Weights of a small transformer language model.
Training: a variant of Muon for these matrices, 212M tokens, 6428 steps.
MLP neurons of a small language model. Each row is named by its layer, matrix (gate and up: input weights) and neuron, and shows model dimensions 0-223. Each number is 128 + 32 x the weight over its row's rms, rounded and kept within 0 to 255. Numbers have three digits each. A neuron's up and down rows have the sign that makes its largest values positive.
Before each neuron's rows, "fires on" lists the tokens most often at its 100 highest values on Wikipedia text that the model never trained on.

fires on: "per", "Ac", "ac", "ar"
L2.gate175:140131200093088117068114127084095135139112097134158131118164099130145117088096150125128126104130167117092093119135146128193195131212131143163120125148140118125141068136144156132140169118130086033170147186089132117152070150110208123112148137116120129041119104128154099156169150108157118118074099077133136127102063095132132140132133095088104096145131138065090102151144088145117092142112180128144126148161083152094109181139113125123096147086139153123134129144129146193185150078060129114099135137156110126130137103099090182160103052133122130202084085090136109162123111105127180191064142179124164142171084143158081096130133095156156157111108112163104135172093126087109091143217
L2.up175:090144148083083159183093138217094159095073131116182133108138148126090145096102156068207108111135116150121115143138150166150152098178133161074084228126169141168094067145062115105118161093164124142144109162093139150139149131129084161077131122098164149131027122111120116114148125114152096119090090146076153083121113129106119145093131084094136168111099106139130060121145095122113126093143089115170154138162218191155156104160140088104185126087135128157100136102151121169099133114114115140148119156095127152130124092083120140067112175104134098135151120168191108146117163112088127116132197092144085087077110098114149183135143081129115101073067106132155110110172120143095148097144

fires on: "e", "ge", "and ", "a", "ard"
L8.gate427:150125176144151108135154134159157123160167121178136093150082139092124116128152132091096123135165125098144145168118122168099165075168080061130134074197111108156161142137110069179087115086128093143112110061202159082150083162066147065144148154086111140114176105084086144177175159168127104184123110081138114103101073123168187080152075147144107179148104104136110091108154074134098121097113150126153116108106193167192193065097152115156185124129065090159127125145138131113159113096149099151079113098155131151168159102186147141129129136113127158110085111110137080143131132094152125148121121157082171164143119112144132139173125105103036111108172122140120092167173160100112098081112
L8.up427:125203155161149085119077103128091186205164129048140093129110155062142090110106148129145208127112101094155083102114127109087200029142140159111150172120140131164128171091110109069157094102137127076160141124166120100116142146083116140142123192130078131112117154124148149108127148117111126091098103144145105135125112157143119089145145127114129187156089139165126122071138097125162141120106123178119152097139140117070066162134138095109164171199075160116166157111088156115173133119070113091213076102102174097139171131171168179099129127132143124047135137099180145085128104151105114114108072103148153156114098179112183111096094152130098144122170148147168130127071151123130134101105

fires on: "an ", "Ch", "'"
L9.gate438:129138104130128105133115083072156105065160138104139189146156169138138114103120149118068105141095140162142096154105114085161103138156106098146146151145080103141084197164152123108088177110135138115133147137151162127117153145108171128109130095172056078089131080111167122126161102082137153125146168152133103155103099116105140098133148120142120075161084154173178119119078147112108122121176147137084220138100197174085113094139141141152131158123122120148122109170110176167100086137246161171120143118155099138136078118088125181089121103106109083133139180101127132127092102124132106127151132144124088108164206157121064192065173108165080154168083120084116141055174213135150138099134
L9.up438:164139120104131136116162119170127114129115140092143091201187085118145108092096057153128150185122152185081094147151091087136132099119125098205127129127151104145148150131131148076133172151141064177114190126182144172040145148119164139139141082168098111139186091127178100133130118120133133178164166114144085158133145172177092086110143162132201128154133078130183112078106163154124139163155101108167101156179103103083155069137175140148076115140117105137173137178153109141104111200187112161165148121135118162143085116114115132104096096127160173081121154086083152187117126124111145108113115127085096125120095107130166212126140109166192117124157147129144117155217130095116119127077

fires on: "that ", "as ", "ced ", "ed ", ", ", "to "
L9.gate409:100121115130124092097118181153222150130117092096144071142099081098135181174112157125123098115167137110129153102122121144082112094136144139110148085087090169105132138115214147104180147157129128158196162126102087133145132116147111103130138072078145194108169119117148120131068138111138123160105192103130127172135081079160085104071113157117129140166154168090146153152116108173113108113096163034152160099119157180141144152162147190111118199182118152116118155159145109146148191119126180142143139129124166122209164069113186135101134124142144109143116125117194165197113081145101146138158136097146160175177139165168172147082115128131144129120035157130164151113154124114145137068102
L9.up409:119058129154119104144175147129072126132169155103164104145093131082093170137077090066129131136136166147114141127119127142108146074168096112107151093106092067108163133155135096099154129106073104162150069225087169112131146110130075127138119100121161137087156115103109109142130132130142088158153186107133139169156119153127108128132084113081155131214129109091124179129111118165113132154141161087145125052156132156110090143119147109170147145114135152134138135116113112106051093101125169101101134090174104183094165155132192222090120075120166077110105151129152188170164120144127162103121052116190144120127099109180135111131105112160151144180111113154095103064134085140153166120023

fires on: "u", "ust", ";", "igh", "it", "el"
L2.gate402:170178144123124138197120116154144123113121166180151204179162092141089097085144080068132180189148208158115144176117157134133121167158165160064215116114077150143147165120089110071144121146054095163164115170158164079119140154100147102142070135169126163163124109178159110120163112111131131174121103140148117140073134138144104128107112129104081179084116105092093115116153120153137130110110136190076132116180156164104134142099140098130119134145101079150107110115112139081106104146072142141163126185190106098189151226075116167118113123092124133099138112168148121130102139124113162163062137136135060171149122153123142128174173154140150178126177155140137123143102150189125147129091
L2.up402:128160122157111130157136081113149137101150124144082129110164116100122138134098059078164187134084081186118161140188174187124106108096049110122103132083152114153196168135119112105165167139087179150060116177151114155132144138162125133162117183143106106110099098170150119097151170111167121104093133155168085146155103135089130104084155103147100125198124158063105150115111109170165208177176086166159131129123140179109122200169085084080142136152133158148068110144106136070117108149096113162127028132161085136106127132140080175127152132173161121171140121152128174120093123112100142104097093125096126156141112146141158182123126195134132202144132105137141142113056140152157135100090

fires on: "pre", "fl", "dr", "qu", "ell"
L8.gate314:137164146175129100100110155121110175162136132086119132100118163110147147143153096158107120099139151120050179178163161086117196106132153095170099116137134158104137160106110120135116157140042086161147141174237121088124097120119134145146159150123147125137157107127096127171103137168123173136169168137143113100140078141150122137120137077080072034140074117121114142160135154189128127171088134127215150124122089142153092064100170123103136135114145157114101138171109168151137131149133071147135128122149111174108175107131081096105091092104029098147155116098102104108066147119110102184145100103159105027107086050131145170084127118187130125135139122119107166131126148187145102107156
L8.up314:145112130138141160099147151180111154147140161099140147156148131081111135113147119066085155176079096108147133081134143178079131164143120156125141068117101053119112135110098079147164144116191168106141104152104129155089119112125124122145168118134156145184076150097146069101145098142126109100103195186135147115178236074145097114132126135147080092110134144151121119123106132133131102134099118091132165147143113178153105148126145167137094103134092057152111123130169178219129110090095082138146092098131143103094156182150215083124093131123112123131057145141084110093102082114089160141128135114082139118105118164131101142153128143121147059156083137060094174064064089147105119049074

fires on: "'", "ov", "’"
L2.gate50:171070154121100150120112080089150118160095104109126113139140105163111109105150180134096186215093142138120126125148090082139152157120072117117113101118144143178133158159142166112157183173096131091160140099134170134091164130090147132109165173154121083155149141128111173182132146135175170121097137122124144141107190092161163094133176139112093105137070210150101110101120107131090175092155130065140112172157079135065096078174152127147174103119115115104101153089135165217152070132131108057175114160106153135193143109106142091136118113109188095160106068083140138118149151130113110171041123150160098082120184169069066157140153141112131084132102140105151081118128097118141150170149
L2.up50:102147102077167126131123108117086088085165125147095117196220088142153072138161069163096198140123174146102120187173150151127158094085141110133097138171152118161058109122171137128153074121065132131119162125134142151152171146186122115120173111127156130177116096148106146093169119154094136153047137088086162170097180124033129097143121137159116098113132136102117113104136129103133077131131113116154161117145151103109123128137140150084134150168091161132142084137104167157154129108093076117175139140077113118157169101077089129151151122122122149182158167118156099136167098122128164088152119098145108055146059079121197165114152171120066120139099172127170090150147038078136112109154

fires on: "ac", "Ac"
L2.gate180:153142136117166144082137090057114177111144100076154099149129111151094146108126104123104139054137134136135119103153091131131088072152154148120156139119097093137115084167156178115119177175155157082199132103146123162139075098143123103122156112118139171120156107124175150122067160073105092167145095149077102100168110036168159117152113098159113128134140119081115099121138137088069181083166125170168097152059110132119076146145150150055099198112090112082148105205159135119129132101144125093130094111201126173099153124148123148126108129147100166109053102099142125178177125073167130215143187179115132086150116115088097089139127118083121153052123115140136150145121140179132133114131
L2.up180:183180093161153138128164103103150090197180141091087138149177129126127102172160131078107150122143123200120186095102087197164176068149132137117138165140147125123130090174080105053142145117129109117112114114123123107127145125151124123067105151109174109147125069126156112059119158127152099107100146148162155140147119153069080095120061122132150119106139100149142150102148141125196134148154169130127109105065135093093130155197173177137094174090100150152074147124074112140102138130141150193178154181100123096198158129156143139099119120183154120203071159139157131166118136123106109136094034139114130123095131118130145152142175040098127159123105206096125167167139131144150125137150

fires on: "th ", "d ", "First ", "ted ", "as ", "ond "
L6.gate278:132118144112142073188129145138073159096160147132100104173146072092068079185172147075110116125097163147114164100100136089098099139171103141076132151149106111158108133168129125134174149129095132116171141130100134130134148055119133135097165126134125084092205121132095057148141111115104160156142161071144171124135083181201081140073163148109129143091185113126077160088135072161141126135071115097150088114124091121102120115162139168121111153152109184155119182123058137176108119162141126103167119106108074056147131130195136176113126093121112102149084076144123073196130111174118198148054113139146104179164165132138103124114167155093136119143140117149147111098164141188157190138140
L6.up278:165126126147187127115150128162122117127136117095087108206075099164090148170155142135046149133088138162099141128102121101140152150170157150132173253154162151078150169137117069124128128116148119089116098151131154108082128121094143144086159112146052160160060139151155131121139071145167136155157155128130151135126098112077125113128092079147151127132157151069134136122132173201132135165132160088083166109053156126187111100103071088101111157144135176080110144111157106118109096128092133108106086112159120115148127123161137112079106170115053097210171144138125144138098080152142097136124145158166131152116203112139155098126153128101104136133170150037048105157088128112080132133133

fires on: "er ", "tor ", "sident ", "or ", "member ", "man "
L9.gate79:053128117113125082131179162059119107098184130200174108112105111110064118159108123110152159135137173115143161195101107155145209133147076098092124092134133144176136143071133167144128092123135056153113110149141125127149127096084133095080136156078094120124120126114127171153141120141163105125113127076075123159179144137174111137137117090070079141097163096105216098105135071196144152145109168088139154130170182092131107125087152157155120101070152118166133137165154137172114165059132138134172116197107138121124142116145154099101124132143139138222170175101172160124070111121082161135128149142081163091121112101145129177145164152138094127150124122176150085143116158172183152165175
L9.up79:108081115168139145137179143164146173157080066174133104058119077047088123109168147096124167073160131117111147151143128114146139144154037097113117133149102088143098140120111130094117162147113087103117108110093186136119122098142122139090148124105130099094108155126142140131143109131172134149082114064145080169131109116129176157113098196098142153137145081150108186155127108107108135145165140164090113149198169085144087100115165154140084101137198132133125129070203165095089138071171193173133079135096127117143151065148138194082143145046144183160144149148123142126098119156077124132171117103071096112150169183132160082105195096155099117110083170120135121158127084115111128143098

fires on: "m", "writ", "ro", "ay", "°", "oot"
L6.gate146:163101111151137110087173133139103077138205127147081124188115155195144160099169104070070178074175109075108098122134142124122088067134134089091217135116149165098173139093119214126079162178153140105080176107198123113149136135157128109115137140130138107123127141108134091108072167174153140159107117148063163125124157123159100092140156096131089151132121120127149140110140142136130061133198121127097204076112174180127145074095140180100097068075120086111144143151140116129153083129090165108134137135124146146152113104074136170112091123189098051141117090135144165112189160098122122136174103130148125070147146127134107071118106117121112114147124123123102150141167078138176073120102
L6.up146:125074090170076105132101118165101121158115173145152149143158105147126197176129166135164067135193101081205146131129085116159107141125111139154149141109134123128090018100104120097124140122140146140158163136106079163099097150094095159164128117114139107131157093132104149194143077170224163123107126054108089117169130119082144139130103130099159140132121110119149110140152119129086124095109133126131148086147060172080110176142133154165121102079120144110169144155168108081139121134141141157143165118099151143116077071198071158091162215108168129087168092143097092057164124134117118148115139180139138078124128082127059168101183129116101182139149119144097152059147143149115113145101

fires on: "to ", "the ", "in "
L8.gate360:112164226083165115136162131087163172115098141137197121079152115147146099175151073113178135102140116202097127110143144145130130036071146197130131112048120154142112106184106129122100146157106153133137111067156162135108153106075154127107100115141160180105156132173135082126153128135127107136134127230147161095190129111078086118124081112118098169151140136152157132101113124114115108105024117150089106108141127112067122126133133205158159123180093186140135108084163128102139112137156138137109150091134129148180064129140125148119154138111125061155109056154101135117128136157157136098133099117131067119136090184137091130108110118117161170121093151154177101106171093147078165092112
L8.up360:074095171162138142099140087117093062136121112162154131140166141087067124162074182144134140175142151152109152118139108129070166062133144050123164105115104129151126126182150169081157100155137102132073142108176167128142129128137165138104117087102101148138099081168071137158138084149154135126176115215196138115158115098103138094172170163091090093127187150080097126138132131116136148174143141116127102149165141099093129153107113096133128128229143119112107095085134096127096144131172212088153182100092123134128170096198129129153080145107152152133091189190185185150127104120118114136070112135137091094172099109150119143124135143137136076165098093146062122082075157098122143097124

fires on: "ad", "ac", "ver"
L4.gate370:158146102128190098157099150178092159159157092110149111181162169103079159125102154082089137136113127110085144112066112179138155078128127148168137130155132125100110136214120185163137145125110093156133111139120147152095138176111074168117137102116129121109102121185147172173138155074121143058124145085127130146164075146159107107143122132055194139127136141097150078170097156054157123061138122129144125130092203107136160111186159172106167116111130180120167092091149124189181094157166150134158099125142124114069125130155091119205156140110105144175082103155189123225143132143126163118146117139143123134131082097111172104121082124091119137124094138118174161126127140206139073075113
L4.up370:145150089096108152141153099165152121154107071081117119114178132123062119107133076113126155119130177145112112094112051094144132056193111072156085184164138134181196160126141108143112122155156112130096125108117128156128126148174132120114152136116091125128138112230105072140111129183150105136112134121113085099084083088132151112142020136145147102071122100136121095151162184188122155122170161135141102123123155135144150101142183118048104106142107068166122102130126160106113140174185122056125105139148142156149137148087097130083117203163053112170104167156147102178158092127180142072124103116109080151103106141079114119179148163120157181139101120139143107149114112173128107130184

fires on: "N", "their ", "al ", "P", "and ", "ial "
L8.gate187:139173106130160149095112161153121144129158089108111117140129088141122121177120137104150117171149152108071101124108140124150130096138169167084163107134178105068064176122136135126160125169117155039179115083144126101157125083076110099176096167064144110139111165171134089143191126171104168156149125168112138138127102138145066099103156128069125138136107096095122145128133067172131154151101108130133081115161072160189148139043137140132124119121138098116141171105122074177118128116078065137127170171144152102097113131196037061068143119100178150185165178082129100114180083113114114101089153109130154094145132116131047135129135053111138127108129101084112146149098111180125134161174
L8.up187:162120122113060147140073134107129125134151108120071150152128149095071130102130168133154113150147121124141124174096144110150166149129148129146065137107088153101131163125142117084158129121156148116142125047191142067167218048135103138180114133118172083093116150088117094100209084126151175118107163169191106114087141162071107114148155127147123109155082125144195095173156070145164118137102094150109091082139157148139116120126141099175122120157164119087110135145081134108163121068077091088131114120089188126150064124121126120106088129083107150177205149126171138115101174143184117139156116097143189120110200100151110120153131097089096130115161072127112102073084098169112148092077

fires on: ", ", "which ", "), "
L8.gate139:149147131128151142146089177174171166145102160148119089105123151121160141132112132094167143099198152182112144144106148107151154121073138143136152123108148117146140100102148114081120152130160081108184162102101112151106148148108074133079132153166127089130115128137082093148158111143160052146128113083121139074138179148128182103124138118115142158141209083159148198118052159191079094099186087169122157094153125095151149108084068075106134130098113127144112117083142118127153180207153146130142097075078101123116169123130096125036128158062161116146089038083158145090149143146120144125170172146117144140159205111114186169163179126119143129183162071145115115121130163159127134092117
L8.up139:188122098178169149195127126131094100129102138127165142144132124071166109053115138102223112105180110115094171161114145135166152105117131162093143138144141092138122106092122106140145150124145122137141136136140142157088144146138098106104064166142132134231158127146076105097136090169150091132141105140088134102150172128084116069172161123111111131148189099110128134137074078129083162124190149137151123070119099105121110079123138052110121182166123153137119172137171104114127144164168139126103162058064098178131181101163067105112157139104140170122034115111109125088160130139102095119179168131125139143115204145153158156150165174105123126150168106126118129165165088192125107103210

fires on: ", "
L6.gate373:124167103092091079131111103125102127087053181186168151126145198105088076150065143124156153142089128189068166143105069171166200132149109135145168070085109185143149130105129134121092203107180028079115140034129139163144158124146140095105096113101121148150146083126142120172120129153098077182150127100148142078111094143154118122119129144090120175138141137143099147108103120108119142136098091141100142155109107151085129133135152066144147120076121136114158111067096123111128169127099113126107100187108116190139183036093156163099138146134128084183112134176139146166146139135130131137117158161122092167141123139194104107127186137084149112097174105130153135129101155103132117063119
L6.up373:095070107055148113174109089105130081087127082105066171145135137127060084135174180118118145126147125090150178156159019137118235137095084113177114145122153074135136167129164084155096129077138123101108192106152148160124125154110125103110142150152141131163143135116079130150116076084128128130093168169136150111112086101182151081091132114133103094124137134149110146107177050128128154087183109083149104108167153144167116116132152103129098170196147134170123123143125133139128153129146118164069152157121163165103148102118122130139140179153120144121127156103183113124144132070120179125128147108135130070078120084162076100163083189105121091123115153123109084163142139166185120120226

fires on: "ed ", "released ", "ished ", "ated ", "ted "
L9.gate395:111158124146144117085181132097144158090038114089087122130071201124130047151134128147102082150101112164156103115105133078090152134085119087164106114089125111140113111172141092131133214140091141117122152137159099133121134126140143146171145073081178141103113153155095146112164153043076135131115099158145136126141146154121150110176111142110167148143102114154161157061108071073152102130105109080159103131097108066094183077096124145187134189147153069194123077089101119142106188121129158139116154152111166094121146094120126198118168172146115075136156129142137094145100120116097093127155137140116150139064080171091151093137139081140174159092152147131111074154112143089045147160162
L9.up395:120154146091164165138117077125101124159128122145154103105148094143144161163090188138128168148099097138167138120138116159190130145148117124154160144152099118174130140186173155143132082092148115105188183151095183152128172102106172186148108091158156091143119136112183087096126155097147183093151139157078098126122197104224152166131141124123124131150125170151056117135201117172145157122039136087182124115098045161090151160161145139179163108095086083138063116145142088168112146152082089133155152122160130114127136145130119107114137110153102125144145107162101111090060131107108125089102175157070136154149083134112186118145090127052094138054107161094187143144102132127157115110163

fires on: "or", "ag", ". ", "us", "-", ": "
L6.gate12:118112102145106154083172110131110091065209117091125130049111171139108103108138133116094093083148163093150127150113161088169148096169137050218121102135069123142127198144167115105155175159137138096148138107103122095166092134120171103096150136124168079112170081100179123107095093142172124106059133167210125133117219162174104168174185073124108127132131172127118158105113093144118130155158121109164135166130135134145116114139127128146115095143107118121148142111090116111129171133103178179183159114103062122146105130165137197146178117191173135125190112166086148104177118152089130118075157159069110150163128058161108123131132135114109144097107125107151188091162130120139094127118
L6.up12:061169134141138161134090133122131139072136122131150074113147141133145119165139109142161141137127173080117085187151149092188129143152152161125102179191118176151128134145115126129164151128095117135108059121124154113094110105102096128084122119157135096114096122139140121150208109118170034125202081072084082113110119153181198079162138114102080144161109117121131104100153150096097171091135188159123127161177146114105133133109104189136148219093114200208156105101143109104148130162142093083112142168139174138119178149139119126178159121181116126186169095131087117091099132149113146122052210098110157194148125117127165084115131163097136137128121146121112065115175126143127121161097

fires on: "bo", "ip", "ef", "ad", "it"
L2.gate238:143094094154108207146121147147144102106075108105156081107098148142135114090171126163179132107123154113131097148120150135120118147119074131107142192125116137135099128173057126101126102151096129145119145144138214117134135070090091145187138145189128174175160123150099066057132135182100095137097106115152095089080134079110131151151104155105165142155164118102115096126148103134244076129127055151141088184142174061100137116194092130107108168115149139213157140136114113140118160127153089124176156151060124160117170143080079139106129148161142138148085124136104131074144179124086095145129142143050108070115159165159133100119184126129113162174105146130114147084131070159137140137154
L2.up238:134084125089134137123190103109130157110084157089094127127163099152066105145074106097143132126129095139037159170098104149147156130041155171105149157115084090116164106101085114134087079165108116144092099101147107166152151083135123104162100141115180109201114143124131174130190163152137095132143156057123139130118155117191098116088159148128173088112139082154181087132159086075147154122117112138087173167139105123132139147138131153141178145077105182157123099135057164152134138134168043152125150124120125154176154174097099122106039148106098147147122121118083164099088167132066134163092133182100158126117121078157129180135109149171115139161038131157140141157141145145068159141138

fires on: "an ", ".", "occ", "we", "ies", "ight"
L6.gate394:128150090124164115138153163128114119157137104108180193131133104129114080124088124147100127144124102162121146094145114068110100094187095125129157109147142168167137157073147198131160152113120132164136154114114129177142135106157123142061196103109088120090107123155122184137125162147155117078145174097087126129102084109177095149141104204148153128090086105092136117069085131125137162116153119135148135162110159135101128137196129147134122175154056169089165192122134140130174091129113092069139068111138108087231101087081111136126109148107108114156130118137157165166188061178143188119177139152126128116086132139104059094068127123155139094185118167079083137192082124143180171142077
L6.up394:177089135117069100080095083103175098123137137084175121138104051161136110126118039084118139124158078155114157190152098104169156147146167099116133130152129121129166095145109187149150126146234162188099163145128151129173127137131177170107145140148114139148176087124092194165147125132105111154113146118135115099063180203088123191123214157157102099172143118136114125108143093149109083131135150131168128143157142074109096135151096126089116086096145121136165120124135132146124138186127145148163075145164099095090146117109135110122134088055147163089135157100120148115125105162138077086092134162093167106094125154146167146062128082100159105120112130119089057053075110096139119109087

fires on: "'", "sist", "A ", "own ", "\"", "up"
L2.gate199:141146113193196134125070131052079150128122108077172085151127104158132121066160091110129096127052127078151152192204162158137163167128159120141170138125155157184095177171134121121176123109105124147154113140107141133162100122119156114136176122123106175086149108087106139128095190129125135126126130144101126118126145143137061111149121108185158157129148139099152081067094145138035101185129138132098129097090103121112150152148133124151150128128094124172116096144151125126128123171191139127168143166160217115173167090072114110102094075114141109184110050102146143106125102124139088112118121128065093089125127159114107097141210120129077069116084157173144136089129092143173176157171
L2.up199:106136144141078103128100114073187157131147142119082059092157191162160120156154109173121103138142156124174114106175110076080149125130153122157118162092146104121122091102147089079138165134116082141114156087158170140168101164061131132126100147127095090133140131117130144184143126114111113144161157147059083134137093161162126175126182113162155182134152121025171078136137157057131083118108105075106120127115074125141156127134142132161085156134129159175137118102130108124037069166095166115169109125139171114092101141127157089135131047124133239113159096114155099092119149143144113063160134088106142066141166137155153109096141145081164196085144130135156158140120150141157077105104

fires on: "Ch", "Y", "j", "L", "W", "T"
L9.gate81:120165146107130063163142125120188102110176141148110153144178138146106187095110096137139137151120124127021169144114047057194153110128098160157182152095099136148133126083128133085102123155108081179133132117175157144078161153126122170114121101176121079139127145111156112130113082151083149234097132098139094120189123103064064079101138138172082146106119102135154120110073100100128121118151106060146119124103092077099189148142155138164137120108171135174161145106125179130157153071132112125120132123111064144117101100102097085128069164105147085136140150154109147131144147143120133095188123092129159108099195099138123148120140095126085107133124210151105144117143189110146089172083
L9.up81:088107139088062068207104171070091123147152117116137159113176142097162129089111118139162092097131117111106135100158123122119112111108085140182089113115082143116071149201121100099151155143127126141125129120155180156077136142064167099091117124156091059099117097124152100085117061122105128122066104090104118109104036139135128068138125153166132109104138156224142189096173160140199153149124115100149152093122140116115148127135151140126112153103106127165129204159128131146084167105107139178180141194178080078098178109126179154117117072106102134105170118139123097166137116119146139083129096107110115078168120076067138156128172105170108123181118134101085133103177130106122147130186

fires on: "to ", "-", "high ", "ri"
L9.gate216:129129147120147130106176103113106100097142092096114091109113121133121142115204126133118187092168134083145063105149148136132104116147177162101153187170160086134114162111125147142160139134127092077092164081125135121137165189130131132137097138129128093085159135190128161061158126167129093205177125207123146101149146114164134093145163164100188104125135157074107109151146160174178210108093125119038145038158097096150129044166102133136158142118134135068157119135167134112131094142180161076131103132065176128118136157160039091153190098146118079142100107158156128119135121122107141165095122095152144138134135188160094108083119128085155120107121147095088100140094089134085148102141
L9.up216:145105132151152169095169075187165139091194118190107143112100118139088138123089133148114116116122106090100107160216132116122158120177126126130124094133100108226147160066158134098155082153098108098134115114111181095166119174120186134039136167172168166076150114095113189122149126141118117144166148131138074150177184132114186126120180191153169139059122104117127190131126077153139130111118187182087118101164118148128153167124073177161168150110106085080166152124167110127170117146148117092135141146101107098178170124170101078155125183130110176190150109094146150092154139098127081093138127105172137094143144158089153146107164148121144089156158072096096147141093143138108127116147

fires on: "ag", "ell", "ip", "air", "it", "op"
L2.gate109:115159082147114074147159156174151144103129173133150091087111196162144128155138119172142126114181161164100141140172139089142096033137093172198151173090100111154150123137093136095134168155121134060061154158152165156115125105100080088114104063104130139150132117112106099064119164153135102116150163116154118106093129102165122166167116146183169148159093132085112090124158100128126044154106099170120155162090153113135121142139118098083205092119126099092158127187085144103087127118153121139184150073087157123061139121098089111149138096139179153102129104185109111075093127128067135161140139131051145074097155099128145121092145154057101098074134131125164166083102142164093141131106
L2.up109:150168072087126087157147157149138157113120080121145120085155141151140149166098146137115161123095065178177091110122154134155086086076177127179115088133123156199134164134075072156155122123080140123109183129175092139095088110119106103101155092126163096140119126127143057121191184115107082133121131105132128212127105125121104197094122163126075162162112124111148058090105145160159104106118159139125069153159155089189152126163116148106195098158153177127128129209125180130129110141116142071153154149096105182102148108076116116179145165143164122139120152165112110146126139137102119136152137135128081069094052123105118134044134120081113131083129138153146095104141107147054135199100

fires on: ", ", "s ", "es ", "ts ", "ers ", "ps "
L8.gate22:095099146145110161118114156077114153081113120136122104130149148130110154115149132055155120126165122151138153121130125212051072128106129117178137119103187064159126123139150145065158139099135167150047066117114125122146129202066145173085082083136110165127134142126068125132149071130124112145140131135111126085100092124163098063145168157143083114135159089112096143107170120083102150182148136131121124097086103174106099094094116101143054195133043179155138107158088155140124138142156142139166150179081116178140132077113129107106062149123122142080115093128152127129082165157098127106132157148173083118105118098148126124173086144132134132115089155166099146172160155216136033142118
L8.up22:149133156142117201149109114097136141110122169135126176117118139151137113109163099144187114088076137155054152091131095102137137121139166135212101064066119080133169079106129121110126176128155140156130105162113127148192186114139101149053160107097110124164150120146150114140138126169192139154141089144054106110129083184151101104108122174139141097077157134116078166116151119172141131081181101080168121141114078175126093088140115087127098134149106104142102078112113136178087130117163156160108195154130103156128115096154065124051132140134093108107140105144175083107133097210165113101161098182125157164118119147138110088135095171140114144132166066116152111118137127217087107078196

fires on: "e", "a", "ia", "ence", "ity", "o"
L4.gate89:093084121126130140105134113140127128120168134108153079127075162114136088129173192090140117105194086155099117149190154124142118118154067078121150116116161088171117086143126113055105038100076147153100160091099107099182135140079159128159098119126145184127158141185178159141168178080168140119117168068126112080172099133131150115096133094109131105122116123141132131099157093094081156104077150156091136116123104131157174000158136158110113148093122194189131139116135137142104210130122168118122170132174139146135129153119176134092109115060109068113147123091112129111104090153111155130082113183190191122141162145153144146145094150068154121158159098164152132161129147111155176114112
L4.up89:129159125111102031104082102158120143099066154096142116145056217159119121158161117163170127206140113136141134132123096201077151173114093129135130170088130076208131154167114113134155112123120167093192160198126144130126120183091139115121117147134154128098101136135099178111146145148061126123127147177110110176117127096112150158186119173084044071152087155137110141093112140111162168126156128128133097162147150184089166145196117148141130208144118087124148114110140123151117127136147134187112158171186118170095081114129108155106115117087114153155148147114094132076069125144089113147154114110128114129118057114089125139157072147109114133068110136140189175106126161089139087090105

fires on: "or ", "ther ", "member ", "ince ", "other ", "son "
L4.gate176:130137100220147148118190121091205137130131181142056140084161131121135115154175135157079130110093088080102187161120124122141068107090098144168130141160104083191162067148119104129136125105147159162149078146100126176149082118074125125139129121115134138111132105122124150153147106146074115191190144147135148164084130108114124171170123125119147125123132082134113142134100111195118111170158108145091112147122146142114147092110187111184098141191128135131141122109109102133113117068129141173145106134111129063116141093106103132235163171135161082143139158092150134121116111127068129107135113134062132169135123084080147149123187120116178164112148172132173088188143201146201042161141
L4.up176:133151152130070190132151140153121194116091204162166126075115128107092117153162146070146148087122195135122123149086115113136106129109129206172167132125135081129071126102104157135091123164116126133123125095146120127108166178078117153165137085132106151080145134121115114173168074137124114189187164106145131200124153120133107172117154132133126110079159087161083141125157072149137168197074137177142086121160152127138101091182194113152074104171113116110166165071096210167120107133133099109187072188124144132147164075123096112181110143107124159201186118145077177069139090131134169158104120153107176120140074120104109138082139104144145130136144141099170124170124136119128161125138

fires on: "V", "adv", "inv", "v", "ann", "int"
L9.gate221:117191140128093102124124126057213152124146145105119186156078129094162117150106126133120102145140142137115109125150185186153140071116132154101109113136146113173063126107110116193083123102134104068196162088070073122073096156101130159117165114082111102109055120147149132167161143158146100099108172131115136093154123072118090140134078177094110073064100171110174187149086143113113151082085104164156134142175143129124132084146126079166117132098138168175084127109134141164162086115101147186130152090099134150118095136132135143132122147052120123163090180080142162126087124116144103143093104161148162167137090098156144152150112147202141161114133106115107173108087095151169220180141
L9.up221:165088091148072145120174153122121077124125106100138151082088147132138120119113105090089126143121114097058134100119098118106111082128151091144112071152120043164073078191161102133133115145181111102123070143122087157122188106140146137096126123154137104170184130101126188108142128126151206079180167148086135119115091126122104139111077135134140140164156069102124129143147202066160183120177107121118117123159161084119152124143090151096142153070082164163155106139140141184125097121102157112164145122100188175196157092128121087153180156178153165106107084118169123180193114088166116172162103149116140165073154142153129069106181183119113147083083143106160084165124133122173122116115